From a checkpoint of a small transformer trained on Wikipedia.
Size: width 512, 8 heads of 64 (4 for keys and values), MLP 1344 SwiGLU, 67.8M parameters.
Training: a variant of Muon for these matrices, 5916 steps.
MLP neurons of a small language model. Each row is named by its layer, matrix (gate and up: input weights) and neuron, and shows model dimensions 416-479. Each number is 200 + 30 x the weight over its row's rms, rounded and kept within 0 to 999. A neuron's up and down rows have the sign that makes its largest values positive.
After each neuron's rows, "fires after" lists the tokens most often just before its 100 highest values on Wikipedia text that the model never trained on.

L5.gate1309,238,154,191,220,190,206,232,178,228,181,242,138,249,257,180,213,229,229,220,174,210,234,162,199,156,216,206,205,212,208,194,192,206,211,197,149,190,238,213,227,198,212,202,228,252,212,198,170,245,203,210,150,214,245,169,237,207,213,173,165,247,232,194,205
L5.up1309,220,160,203,157,193,149,171,217,195,219,176,172,174,222,216,225,260,187,211,173,244,199,228,221,236,183,205,240,209,186,168,233,198,212,164,216,185,162,235,246,263,180,189,180,168,181,199,209,232,184,164,225,202,176,176,257,196,283,126,186,195,227,202,200
fires after: " |", " ", ";", ".", "|", ":"

L9.gate1237,150,227,189,214,154,158,171,184,184,202,229,180,177,198,178,211,163,222,179,168,189,186,214,183,274,169,194,230,194,170,216,219,191,188,204,250,170,202,282,172,205,202,223,223,202,227,205,213,163,178,187,205,190,205,294,212,167,206,211,200,210,188,217,181
L9.up1237,210,179,173,159,185,161,182,206,206,177,248,217,206,181,181,195,126,170,172,204,217,216,173,146,211,131,218,202,189,198,188,204,230,177,192,179,145,209,247,201,192,197,165,180,284,182,231,204,210,213,178,233,213,201,224,179,196,173,219,211,157,218,166,202
fires after: " ", "1"

L6.gate30,219,206,208,188,233,227,206,196,219,215,169,130,207,192,190,213,138,171,121,119,218,208,215,222,236,237,249,235,214,195,183,174,191,189,184,153,211,199,186,175,243,203,249,185,209,216,184,229,192,165,236,209,156,211,214,192,159,240,187,225,192,173,213,193
L6.up30,226,171,166,156,225,223,186,257,169,207,194,211,209,239,202,180,239,240,204,173,268,219,223,221,136,225,196,161,227,192,191,197,254,201,200,247,184,163,222,213,216,250,178,235,209,219,212,224,222,181,189,192,211,166,177,224,200,190,144,185,192,186,186,235
fires after: "1", "2", " ", "3"

L9.gate69,190,216,181,221,170,150,223,236,198,216,220,224,218,169,221,178,200,154,222,186,188,209,250,257,203,189,171,243,191,207,205,228,156,211,169,190,180,225,190,122,190,202,173,222,214,212,174,193,195,185,208,223,205,214,255,197,180,184,205,274,152,182,251,198
L9.up69,173,239,274,216,207,155,166,228,191,187,251,144,223,213,156,187,254,214,209,180,207,219,186,181,169,199,229,195,221,200,142,190,210,175,184,163,206,199,223,221,200,179,162,150,196,205,222,222,173,196,258,228,207,142,234,239,232,234,233,195,221,217,244,185
fires after: " Suzuki", "0", "1", "3", ")", " the"

L6.gate38,165,218,147,162,157,161,189,252,211,157,230,167,209,170,223,246,226,235,151,258,232,199,181,182,160,229,216,215,200,177,190,169,192,244,157,139,176,221,255,239,212,189,196,202,218,225,192,150,226,220,196,163,174,165,233,190,186,209,175,196,174,221,198,213
L6.up38,184,156,195,182,205,187,194,203,251,190,220,177,206,197,171,158,190,223,222,163,239,212,196,247,150,181,207,184,199,135,194,186,212,142,243,209,134,215,250,212,149,225,187,204,140,183,207,193,302,165,197,168,206,173,202,178,239,179,195,171,145,248,201,187
fires after: " ", "9", "0", "1", " in", "2"

L8.gate900,171,209,196,214,160,201,263,176,182,219,200,194,169,204,183,228,208,211,216,192,191,154,224,182,234,167,204,169,189,249,205,177,200,183,231,202,188,203,234,193,199,230,185,276,185,186,249,195,150,154,194,183,170,203,202,182,226,217,255,243,169,241,169,162
L8.up900,206,215,170,175,194,242,169,211,225,209,188,202,201,195,202,219,235,214,226,185,232,203,199,153,142,134,164,131,202,182,266,220,210,190,205,198,203,203,281,159,219,181,175,205,238,236,236,194,134,191,207,200,179,176,204,202,207,255,256,234,194,196,178,217
fires after: "0", "1", "2", " ", "9", "8"

L4.gate799,241,202,192,133,212,176,184,178,247,140,251,185,166,199,141,181,188,203,217,196,213,175,229,172,212,172,191,184,211,189,141,194,176,242,177,239,215,211,194,190,204,223,211,204,232,223,182,259,228,286,209,161,190,149,179,254,182,216,218,215,246,238,173,195
L4.up799,215,215,242,221,171,199,270,164,255,223,178,217,208,207,186,192,225,200,154,189,240,192,235,154,222,166,200,215,195,167,237,163,212,230,212,198,264,160,269,186,202,177,183,156,248,128,205,160,160,184,238,209,187,209,182,190,225,169,227,158,214,222,213,193
fires after: " |", " ", ","

L5.gate1210,191,215,182,167,218,196,204,239,168,186,201,137,178,221,203,188,182,181,209,158,221,222,187,205,166,200,204,197,168,184,186,220,229,207,168,193,210,226,270,198,274,193,248,255,184,229,223,235,190,178,211,191,182,135,228,238,179,239,202,150,207,188,189,224
L5.up1210,245,182,180,208,190,171,192,216,188,140,169,194,204,221,190,124,188,153,196,236,261,227,220,236,164,211,168,234,182,198,159,171,208,165,225,200,173,186,216,178,208,215,180,190,239,177,222,261,183,232,180,193,241,213,273,241,234,151,173,186,157,219,167,179
fires after: " ", " only"

L9.gate1056,155,280,215,199,231,153,223,227,183,221,176,166,254,209,220,172,190,227,136,210,220,207,189,178,199,170,246,174,192,180,217,211,210,179,182,212,222,236,204,185,206,164,176,209,153,185,209,199,163,193,219,215,152,230,194,170,185,178,247,171,138,220,190,189
L9.up1056,208,176,210,212,211,186,245,194,155,176,215,181,180,224,186,198,237,126,157,218,177,230,164,168,194,168,286,222,185,230,194,195,176,226,204,208,225,180,200,203,204,216,256,219,171,196,181,179,218,179,180,210,201,174,170,162,149,213,173,176,181,250,197,220
fires after: "\n", "0", " |"

L6.gate1279,230,271,216,184,164,191,226,160,260,166,209,191,194,186,202,184,207,214,161,214,212,215,187,150,163,178,168,223,222,196,176,157,204,214,171,236,254,180,128,184,279,175,163,201,207,189,222,163,185,226,256,192,189,152,174,217,149,274,198,199,230,205,183,163
L6.up1279,196,157,206,220,214,188,199,188,282,195,160,231,186,211,211,186,130,218,165,194,244,208,200,162,183,248,154,212,175,272,213,155,213,221,186,210,216,226,158,211,232,183,185,220,240,183,202,207,172,245,193,216,247,188,233,165,235,178,176,198,146,196,175,204
fires after: " /", " ", ";", " |", "3", " ("

L5.gate519,191,207,214,173,216,210,233,204,209,209,251,153,164,191,190,194,151,186,235,225,187,155,189,256,227,148,182,185,198,247,219,272,194,197,170,232,178,185,239,185,214,201,195,195,180,198,276,179,197,211,158,188,171,226,263,217,156,143,235,212,193,209,179,238
L5.up519,229,188,207,262,211,190,211,180,202,145,239,242,196,201,235,153,120,184,188,198,191,204,173,171,185,191,205,217,250,178,192,233,214,237,248,176,198,141,181,210,193,248,229,188,187,195,209,189,186,222,149,212,206,145,218,208,180,193,228,205,208,253,188,241
fires after: " ", " +", " −", "3", "1", " |"

L8.gate173,243,174,181,192,180,204,239,222,220,203,203,193,137,199,197,174,240,153,207,167,196,226,210,177,184,190,227,232,210,223,237,200,157,221,230,205,168,152,243,202,206,196,163,159,133,182,259,186,215,167,196,184,203,172,222,225,237,200,222,171,152,180,192,239
L8.up173,229,161,206,216,209,286,223,159,218,199,228,187,234,176,175,233,193,185,202,180,195,245,212,171,178,170,200,213,214,206,180,207,213,214,161,220,184,163,196,197,241,206,224,197,193,188,168,192,145,176,178,160,212,165,168,150,206,160,197,191,262,225,247,161
fires after: " |", "|", "3", "4"

L5.gate643,243,160,135,176,219,196,234,218,212,189,227,218,200,218,197,220,199,201,225,197,186,219,195,201,193,221,262,197,201,159,213,238,199,213,208,197,221,157,245,164,180,210,221,194,153,148,204,199,191,218,168,210,150,180,198,160,261,217,188,215,230,201,151,196
L5.up643,240,160,231,231,248,225,165,227,246,182,218,206,227,195,243,164,199,204,220,219,186,211,226,194,191,206,201,226,162,220,233,253,287,224,200,138,189,214,140,205,208,241,209,209,197,211,176,210,183,241,161,203,192,208,223,202,198,159,204,229,196,204,206,241
fires after: " |", "|", ",", " "

L4.gate953,208,208,200,209,151,202,249,151,224,159,223,232,197,174,163,190,209,220,187,203,231,208,212,179,183,209,180,179,232,213,234,210,218,186,174,216,194,217,197,212,206,210,197,264,201,245,213,158,228,187,142,181,191,219,172,302,181,161,171,193,206,183,150,225
L4.up953,222,210,193,165,206,233,248,152,257,207,174,214,178,213,251,213,189,138,202,178,249,223,217,169,158,195,182,204,195,168,217,248,235,182,236,191,171,226,269,213,231,183,197,160,215,200,190,217,227,228,207,179,166,200,198,198,192,210,164,220,175,207,164,167
fires after: " |", ":", "\n", " ", "0"

L5.gate39,193,229,158,193,249,199,208,184,191,179,221,197,209,249,210,203,215,191,215,213,184,182,209,138,253,174,150,172,217,145,251,183,155,216,228,182,246,191,216,199,204,218,235,186,230,196,220,264,229,251,199,210,179,127,206,200,166,207,177,211,244,177,168,233
L5.up39,228,184,226,237,180,172,190,194,226,171,180,226,259,198,173,252,193,216,245,194,162,250,216,215,221,214,205,200,234,174,182,209,236,212,191,172,211,219,218,203,224,176,140,181,174,155,183,144,221,163,196,199,204,246,167,212,195,240,204,221,226,157,188,215
fires after: " ", "\n", "1", "\"", "|"

L4.gate307,245,233,186,218,198,205,209,177,172,172,224,221,205,230,182,210,196,154,190,161,222,187,207,206,182,201,231,196,193,160,234,201,160,162,180,165,170,209,189,209,170,173,191,191,171,197,240,152,146,228,155,240,186,223,195,213,214,258,219,161,157,203,217,189
L4.up307,262,221,239,218,189,195,152,247,227,209,224,188,191,180,186,253,225,171,195,196,223,207,192,225,200,97,155,198,208,217,198,234,200,164,183,138,223,164,148,266,190,208,181,166,194,222,247,170,183,222,197,236,186,190,176,220,251,202,232,189,185,187,240,192
fires after: "==", "th", " the", "-", "7", "0"

L5.gate45,211,210,195,151,195,210,235,182,173,231,267,223,159,200,167,231,207,201,188,214,179,195,176,176,198,235,211,239,181,149,227,240,199,201,158,215,209,267,195,185,257,253,252,154,181,208,180,201,206,225,232,206,222,231,225,219,180,192,160,263,187,180,225,206
L5.up45,196,168,190,147,175,187,186,230,177,204,225,190,193,250,210,188,175,181,189,187,173,218,233,233,172,270,207,259,237,175,265,227,245,199,183,207,193,181,180,172,217,208,199,204,210,183,228,187,223,213,239,206,154,225,190,217,203,257,202,205,137,216,214,197
fires after: "===", "==", " ===", "\n", "4", " "

L8.gate635,194,172,126,209,204,224,196,216,237,153,198,200,203,184,212,179,181,148,180,203,217,175,235,194,196,208,203,187,183,215,232,195,202,202,205,235,215,257,197,169,227,231,244,234,190,241,203,194,197,201,178,173,218,207,217,201,220,212,199,205,173,234,167,199
L8.up635,182,213,187,240,239,206,174,147,234,190,213,152,226,196,195,154,166,117,179,173,212,240,247,165,240,219,168,171,165,232,209,206,234,196,214,233,157,256,204,176,214,234,174,196,219,231,213,204,174,221,171,166,158,262,257,222,177,208,182,185,205,218,163,206
fires after: " ", "–", " (", " |", " and"

L8.gate1252,206,214,213,165,186,198,191,212,217,163,169,218,214,184,219,194,199,236,281,205,186,264,215,187,157,197,235,191,216,197,234,153,193,202,221,216,235,201,231,269,175,200,227,219,124,262,212,202,250,202,173,197,227,282,171,255,234,181,202,127,187,239,241,250
L8.up1252,227,174,200,161,219,229,159,190,230,167,231,174,148,216,207,185,214,204,229,191,212,194,257,183,197,188,223,239,191,180,205,144,167,243,253,202,194,138,232,254,221,187,251,180,169,210,234,226,249,170,169,226,165,186,196,238,173,226,207,207,237,175,213,186
fires after: ",", ":", "1", " ", ".", "6"

L5.gate266,237,212,165,178,185,181,214,217,190,180,220,167,187,210,236,172,185,244,141,197,201,170,216,196,194,169,224,190,152,199,218,174,228,181,204,184,216,230,210,218,212,160,161,147,221,170,178,191,177,210,199,189,174,221,175,207,194,178,203,240,214,197,213,180
L5.up266,194,172,246,186,172,238,250,190,196,222,210,187,269,192,153,211,202,198,211,225,208,237,232,192,168,232,220,192,224,174,269,191,223,185,202,182,211,206,217,177,201,243,185,237,214,196,207,214,263,180,202,187,202,164,193,161,169,208,188,195,154,188,231,234
fires after: "\n", " was", " born", "0", "=="

L4.gate1105,182,177,218,217,160,214,231,199,208,196,266,201,213,227,218,184,204,194,194,230,208,237,172,189,155,229,163,187,172,214,175,228,195,209,208,161,253,223,213,214,182,234,181,194,182,187,203,176,239,167,203,177,154,255,165,217,242,200,255,244,262,220,151,210
L4.up1105,200,141,202,187,172,192,227,186,230,229,222,195,203,215,209,166,190,203,189,244,174,217,195,168,170,216,201,179,204,243,213,237,205,197,211,130,203,223,226,186,233,175,234,125,194,199,164,230,211,156,230,187,148,193,208,190,186,159,276,220,212,207,189,208
fires after: " ", "2", "9", "0", "8", "1"